From a checkpoint of a small transformer trained on Wikipedia: 10529 steps.
MLP neurons of a small language model. Each row is named by its layer, matrix (gate and up: input weights) and neuron, and shows model dimensions 0-127. Each number is 500 + 40 x the weight over its row's rms, rounded and kept within 0 to 999. Numbers have three digits each. A neuron's up and down rows have the sign that makes its largest values positive.
After each neuron's rows, "fires after" lists the tokens most often just before its 100 highest values on Wikipedia text that the model never trained on.

L4.gate110:517480536472489458448576548534535576567528524508460514487496487473473489468480579495464517474534555485566482540465469535515541512489455521496472570524520442501534477552556508445474543543504482500507515508569460478483485525463502534412524525538470535535489528508478471512479467536505491454494530538472516560442509450481502444544556602495505558478462494463425489466527450529482435516481
L4.up110:410484550449534501488539485530508462487501530520551503482506545471554431465507480550550532538540433525542413496544486474568501521520481466572547572542519576468462529553567511511503592588545554455504511535506497508519548522536499540494460452457472427523409492467494495536502436532497550513456489541503519481535436493442530503423432485543506532557543459507479468498485560535559520561496
fires after: " h", " B", " b", " ch", " Ch", "h"

L3.gate14:525520447588483471510526570473575524432500479485471518467539503482541574560486501513528477510558506468497533479588487474468548540538521539467443481498500495427481529529443477481446567559517512574427472514527449518519442474466473534557488530554518473588429495487504540560465482473480556477425511532550535539470494507455423481522439456445532516446520475554490479478441484534485487489409
L3.up14:546556483586517499530507523457475465540514527554509498473519498525447493498481583498486528507443504526513511511525433488462483473538504531442475502454462528473493614501533545475522496427532492538448498459487435538569554507453551486376483499495482494500518481426500507528524502455570492501496538554536509499476530514417462571450493513513564479443545480576506492509506459474465487459488
fires after: " T", "at", "t", "nt", "T", " h"

L5.gate75:514470567547532463473385469499506507507521502567486519421414522454456459462541511488505466413515468543460441535556486548513532522484485552483511457434486422461478534529494451508453514501568511518529450509525459515515422468487512448574452520557457477566464546471469474483503530454557504531526519524487568522504450515465493527515525452506405451501576500506522411530423456543477443488514
L5.up75:474479455559450474478416470531513488580485478524514522449409580469503568498519424508476493542496535466488500486425447459564462509439552537522549480501522427572505513511521600514510587507577456460558487508475459522546542553469508503476515468454501511466446548522458488548468501536581502488514493461445577459438441477445592492521554588486486506494521524507510473518494501483502489517455
fires after: " H", "f", " h", "H", "h"

L3.gate30:489494606516491453450488518466515496490518505458550459546461471518487432544594527486519492511515510430535519482493455464544497517556561444545538513523460486551460539459432517514516433513509450493484525417505545592489474547445560470517497455474519410404532473484489528480397448458493526508508521400510513528560516538478505486482533437467453497564524516532449552420607478522575448514537
L3.up30:571501549484472485449530490519549477496539511589547493499501565479509508475513488532473484514469463482564522527495485516580502456569560487446454474497470473449489463429469458535492481517545444479418498539503516460495499423522541533549472512453530496543510536489503516462494536531531488512465513385500468547553572528482516528463524512491503515558578544500451456390536432594540567500507
fires after: "i", "g", "ab", "b", "r", "at"

L3.gate49:430486560486488493489520534497486556481484556509512517462520482526534449522464502434525515417500438466448481557591509576463577481537474455518487513511439514547509485534478503499501499554468546521501455516560556503449452517523511426528475516505436480529480506529491522503496476467504518549468459582536568606469477494565463553476438480483498445500549421488547473493515478505436422457405
L3.up49:495509518419485481479487515524535526497499587517486550488493500499582530446529515499516527472433468463427478568563449551441562530431535491524542473496437568481518529414541449483414397561477497514502472527505534511503523512524494488495433535500525510513489466509556516482499456466418508516475546502485455506499467456490530521461424476492445381534520471537522486493452512461529452516493
fires after: "s", "as", "z", "os", "es"

L5.gate34:384599479484519419498454539475544427429590491467494515462519495474525492532457530515461549540504495557518522537485490531513492495477502542554531459512502469575512432463533463595490438461541436540497455486509431474564554495466495537544498537531537466497498505531513444551466471503508464525495520520444503452531513507511480540581445491435522477424466483551495536534538516474510526475486
L5.up34:483522469500521450477510466568526506491514552418546512460494517427535461525496532467455603430545545485546470522557517445444516563524501525446587436481506534516444571516457510456492454505497430506485429470432507456509537469488557512528533516446488525547532533481513560444431442529482531441474522494543528502529631540511534560472552507468533470456554478470591497510489466463498507484545
fires after: " e", " l", "e", " he", "E", "le"

L4.gate47:516483486523496497540527511536592466460474490495563472530422496530551509472456453539503478473425501527541498530411447463564520459508458513545550464532448475529537455516478484533479534475515475511479436341467422477485541495554543434450461510403531531499417481534511565551503420530536556453488547558426508423519508556457521403495514495457511523497453488494458459537476493531515487550472
L4.up47:521553504493447516464551483559470516508502469467448457471543549504562524567522459546479535472510521491467547486578501461488548582497581466475477540538448562496503458469500547513465509536504500513480537457547416468549558506487534501390493532482472569589475446463497575542503469470465549511553509501479561502511542454503587471556454505455512472476459493457504441534547505473504483527490
fires after: "l", " e", "el", " L", " Ch", " H"

L5.gate20:480581491518524430480509489445562462484541531541503486491481476532456517501466501545558449486512521493493587500490472494494468477439511524515477464427521528532526458536435491526516501509553459548526431501530439465491517546517529463437599540481511518485525546565533446506443474525573435518497559528503524522514552490537523540541495483497527466496552521501498586513523411503515575535520
L5.up20:516465514555514524514476549558553574487554517501526452492534521539489494585533504473436488497484530499449498473533547469494436464516437576508538435508488469518489507471499514510543510507392581526529565515480525568488498466509448492477544494518556525554577469476432510562504579393508547463415489448457492564466403511428464494547523552528561480559486467468549490441528464525483484513499
fires after: " Jan", " one", " a", "an", "ge", "n"

L3.gate183:523497447502434453508497492449546457469541554500530475473476511518492515544514486483408478503503470469531476515502481504544515507531531483553424544494544466482538433499496483483528513459482539484522552526569573474462539499494446490549443526489475541499494535547457440493466462542553452489459526402560549484496515465616487528470459432538515499414531513475490503466464449520477502559483
L3.up183:469469588486471496505515473566464480548468519468484457492532473443510478485502584472504540474445517493588498558475512568535482436482479453505475462501558489456520484543417485456597508491497402436498540581438535507515512448509513535563520393545549549415564531533478540509513564541470517498495452542460431538558502650529443512515482533519526532558485458516557492582472487497548552503496
fires after: "c", "oc", " c", "g", "ec", " sc"

L3.gate191:601504457500525516481511445507491528536487539497482466502508470512540543575490476445544461472504508535541480532543480418527469453527501515476539524437511518475457525523478403525500532445513464588534609515480571486530468503547450465541502470544532431537383569539467439483561466456480525446461575474502515524562490506546561452531484473473481500442518537490466491456463569485532509567509
L3.up191:515535465474486496485463514507529580561437556557544495534511490422564478551490518525505531467526539466497603494529466500500538491427520522577430444526502499544489502540555441496548453478545523517524575498515532540591527461503491559497511419466562508557533540476477493471516463447510479500516523506495545506402547498525551474543510498427453429488495483517487552456486565443573555531541
fires after: " C", "ec", " N", " rec", " F", " f"

L4.gate128:545519523451524494541570581412475527434447567477484489528529475502512530503501533447533574470497525458466448552475540490540529516490464549459505500484523503500488407474507537513491467445539513478423511464504463520469579487478539443497472542492481537464520521478520475507560475525473514505523529511441559475526489503526544413499463444480423471533501523429539486446453531585472538450448
L4.up128:516496525474511478515482521361478485505487536491532532513471427454523540547438517473517511483564506528514488449461483560547480495460431496487517451481424500490485480495443461445541518518573484467487576484496432489504499474448508461517465542522472514434458538513515440605493467430565523491513528535497563558544501438562536475537514448503418470458576558500498475475431521492508462523577
fires after: " p", " res", " cont", " Te", " comp", "ult"

L5.gate41:548471450473614498532554520469520507506562521478486542501577555586404541460528498516512554505491433444498518442533494495545574535501566494425462565443476507555529509500492491514541474486553510505458542457594488519421524475478447531486508541476522500468495500482489513471550490436498462464450492508421527538533500445543531478481478540499460552484490508514500493551529481500510560443503
L5.up41:503446393476493570488456495475550527500507524431549502490486383502513433568544483445499519483550519524540502583442484542515539477516572490481566500500485467580463441564537538520447580506466529544502516531479550508487581526564516530383558442572572509476505533517476511472511540495463421472451523561516458499544517454511495491526468521478455471502450457514482449441515494513477454500531
fires after: " s", " p", " P", " v", " E"

L5.gate155:481465486509537519440476445496461493537509495487537530517490435445511494514563580544453470525545435520562415500522516506478524492530505479519450514529520526453520496527516484460542483463471505430506541521509475464495451509460540477412469475488513475494546502441483558475471442549493496448560504524520405439526486474538455475496551451430476472527543450465589525540477457444540478474400
L5.up155:521445476487542566591499513532486512504454513510467490517543502554441473583577503494515535495455502408469458433541518450530548442509530463421482474509428472437448455502498432482458478561463528474451522453509524454464518491501444473499506490575528478445472485519495442523491539512493473575534573423479515504555485558460418552476462504504490473461467497487408522494525428486513520549547
fires after: "c", "ec", "ar", "ep", "am", "a"

L3.gate106:519544471507560473468467505531479479469530516476564524415499471480471478472424491518483484505440416491447533466462526516445496432544478544497556457470518477499535451525480528442471545533540416543544483521563554500488487473575448525532586547503538442586533545518419483556471553509484461541472526491499490479501485489421471466521509505533406439474481576586504464503553549521497476483530
L3.up106:481470483481571493517492488533450582442490539438519497440491498490521428451522502539557594495489499470528506455502532467475533440589461487454525471491486449502566471504543461448506512523458465504571502458557521491526531573563456486465430518511493473458397504512493498527482573479486503477481488525469472509504521560514519498499548376425459554492509474504559547537532514504433535494454
fires after: " c", "in", "ik", " n"

L3.gate125:390524486510539504506464469526477588593525499529480520476489531521428528469504564514497512447514589527488489455562562530393491516557445455531498465468520462441531507531480471507481486536472501523553508503521480529483502512558469463488519483416479545460536470501427449481461530392566494472539456514508465484520475504493473486528476560455470555428510437530550458506521544520500524473547
L3.up125:501485571550523466551549496560478441440509539507520504481559455547470524461505524510546476494499479499547465502452483501510437476533472508532472520497422480575501464512429512463470468496486644598516484393511547473576450533504465506507565480516448448492578503513417404504480514513518473473489520506465502485520479473518511491506549513498534433459382508477488428479510456517435530420571
fires after: "en", "o", "im", "an", "n"

L4.gate167:512516494509493556488516546536481533486521566519528445578493442534528419502541477484516531445502486525447527532474575499554479469520483460480423519523522481510532455477527461547539525528530473457486485468592459532486508526492511539392567532425525511504448458509475505535496520555479501480518524520462510409466448447455550455528574520460430497458489460482433525492508579512455488522515
L4.up167:542473455443526498556526507476558493555421560493556539488518480524410493559503526455441538525472459523498543512463514453490511470512504534432492472503569498502518489583458556533506508475470610473569561532547481463461519458591443466562470491489508490474494543498451474485528467443512487559437491506570454491501514466471482503525442482522487505564536563440455536456494541561467535556495
fires after: " comp", " an", " A", "e", " v", " Mar"

L3.gate47:467503557450526518553481549487487521555557550583452530480456529509554484415474506541453495475471539488418520551518464496516529498523431511466490485519517466496515522430437422561556449530487489458486537522527507490455526497515538569488492543488529520556460503450522585471551523537487411451540528456458492586554449442456465420523534516520451451543543531460509403546510512474520511442465
L3.up47:466520480449510482450467437517428513556536502474453457443500505473522459463470575496503565516469522501450488442559504521454522510517457496567500501513509500507472594456470552496477546563503408573563539511498602532482545546547444473539464455517509500518481455499517492513441486499445468408581519455469524492504400532535518468543492481501497432502505488470571529471475514507500396506549
fires after: "um", "un", " F"

L4.gate134:467501492511491497489496459525548571509550485495494465500468533481511504586565452540454480456497441452490425504471503447485496538517530598443508445464490525523511465515352448497444469532518444486542529515559486471481507516537484526529563555486518579471462499525448511465534531507427452546451527443480528420443514537514451547559487414519511485472546454487540570559503551426495541479501
L4.up134:462514530508452481504486477554597593523474578502513492454485496474524472507519457525470527517529464525464577522515481468595483553468568499467431515491558464511591425552551486434461493433430539538504527475520498520540535572487549505544546499485433424507431476546500585512446519461494550440502485448528472550525492502517558450448478487429516496554473465491491581478448549475459512587555
fires after: "l", " L", "ell", "ol"

L3.gate26:458512495519544518572509496487544559562558496504466482539363479501509562460451527506457473488429517506561497561449452528478490451487419498528462493479517538452559505475501464519528441494565501523529486483568426440509498449491530467484548505518550529489436479465527570469544520498520477573487485491431454496501464498457502376583583502443537490527486563518487515559527522480516565471484
L3.up26:520511452567526503526496489511506499544505515527453403496450507545492520488528453466491465557439530450516431483498477516503479506510471523541469571486446498503536514410517570506499468500516489448453498510488456487565475479419522499468419501508599558418493452429536464521541585487460484542516515560450467480475522546472437425521519480454501511527513567563450578530513508470518468512481
fires after: " t", " comp", "v", " sp", " m", " cont"

L4.gate0:455507465494497574450506470528538525514518565491529477535562528459410460499477521518513525490505575471566501549491520460489576483541447444545548499480566553568472502475544464514496456505499486447541447525478429483453476491525510556444575531450560467441482469515508543397465533491493535443525464560505484533556555451531515495532509466475451473544427457569489490417491469442552561508539
L4.up0:417500438507510505484498423508476547537520499409592524551531417486516500489470494498534445519557472601518495521454497515529513540470360446479541543434481460552470532478527518487446535516479567554563559492488527504512551492494448574459603466543492496487483462487519519537479466481437455502524450547488523507423485522459574459512521479493541558504503495549529524499448467576516529524497
fires after: ".\n\n", " f", " F", " v", " l", "==\n"

L4.gate44:431476552475471539502510548398535456480512586488495516532554501518452386574536528476483511522553436479462565547434522479500485540544498531520444491518543499471490487453513555498395503564515449558445460492508409507480544504530550487484531544552490472505496498434490547477457508471540557523475488559551517483465569509481513492517468474519522473522501490456430504496465401528536530428503
L4.up44:526499492498461507533522522491526470479500496461573496519580553532508517464504475475519466492593487533540557538412502506476550454507517576417472507499495493518544553500580532505503504431449494522525505454521451476504558501509535491452495521501439455556543511461480532500519587435526551425458454523468504501440494492399525466470562466459474553453463480564477542432525492515498521489559
fires after: "2", " s", " ex", " e", " a", "A"

L4.gate154:510465469469591557486506504448508501580478531428535470545502504525509513547520496545590498445470520496468454507504539456570452493568506457533568509474456560528513476517511406506461560515495507544573501487505522497460444542498490519489514465453469500503457521525446504508565479462457425560423571491554502545528488528527527491571503540540484493501503501542524531512517607416492462522528
L4.up154:495501567495497473501528530495551500510521517498512463463560493485548460571479493521536468517497464496465447526484571533497515484484506482516538511419459565512490456480470479563439475479489430522542497455479534501462474568554567525376494476525446580533489485470492474524585527440502502488505520412523478510532488568514425475538527431429481495506446510576531525547440473515530444490502
fires after: " rec", "cc", " A", " N", "ec", "oc"

L5.gate11:530496456491543518541500530475471522488498487467590537555520480460532531467453522506556534447509485507454498498532495517550454494417519493449509476470508530457467561524539474535486467546468500459491445476529543508485509502465535491428490446491584525573514477469533593459508474559569555442484445566480444499538524419515434561444523549498505496485527550456510534429482405530492455449524
L5.up11:573540500438472491500406509551499523484470516488541469519498521543537456490498474516446531462489440532606561526483496471543566515477475551486442513477451485472457502508485460617486481495495477490500457513554491488501485480464471410502506481441489537549550534476527483471513516397541423485484524514540529503520496470460525515541418427550521511572486492517509433448518487539489449477542
fires after: "s", "a", " s", "et", "as"

L3.gate156:536546551504486471427467481513476429508584537541517540527515469450489461533491487523519417510509408503525509477487557584514520502468445499538494524533553471533492468552505485446500525463517503511467517523511504473484395468493485597453565477478471490484553506479450559412474502496555443472533509494550505505493426564488521432566536554492454474559519523465449510532493473490571512424531
L3.up156:439495556519510506426502503492504547468526511523511455515450462515570431487482455468501459490526474524495432531478460510440501548519493491530484548527551386463468507414456460510511489517436527551427442507456611514497471513542462478555511575550451492539436455548509435450474573533550520466491600485444506631536488485529502488453526471484529529542512495465525529562530470481544496465460
fires after: " n", " h", "h", " m", ".", "ra"

L5.gate103:462495447512485520469466526538519490551483463518542419528480538466473457558538482550471520539473530443511517496554499566529525462539470509539476576487497516515482387592428537522506510526508445535516453503561435472409525509463492508551513491464506556539536458459483434496530497545551432516465477476519492503574487414525432499555485496534446421482517488441487500481448531491514504478512
L5.up103:479477479450519579537551508526404486487460530520535462470493442532517511542516445509471524502526442565456514510456488483526500513537529463496455441586528490514580469450442558549480520535479520541580545515513455465484553484518474510489490522550486392506503529494437416489420549512505483493510550475490505464488517540532542465513482434431507461397546515566531516482485553509519461550480
fires after: " pro", "ul", " Pro", " al", " n", "oc"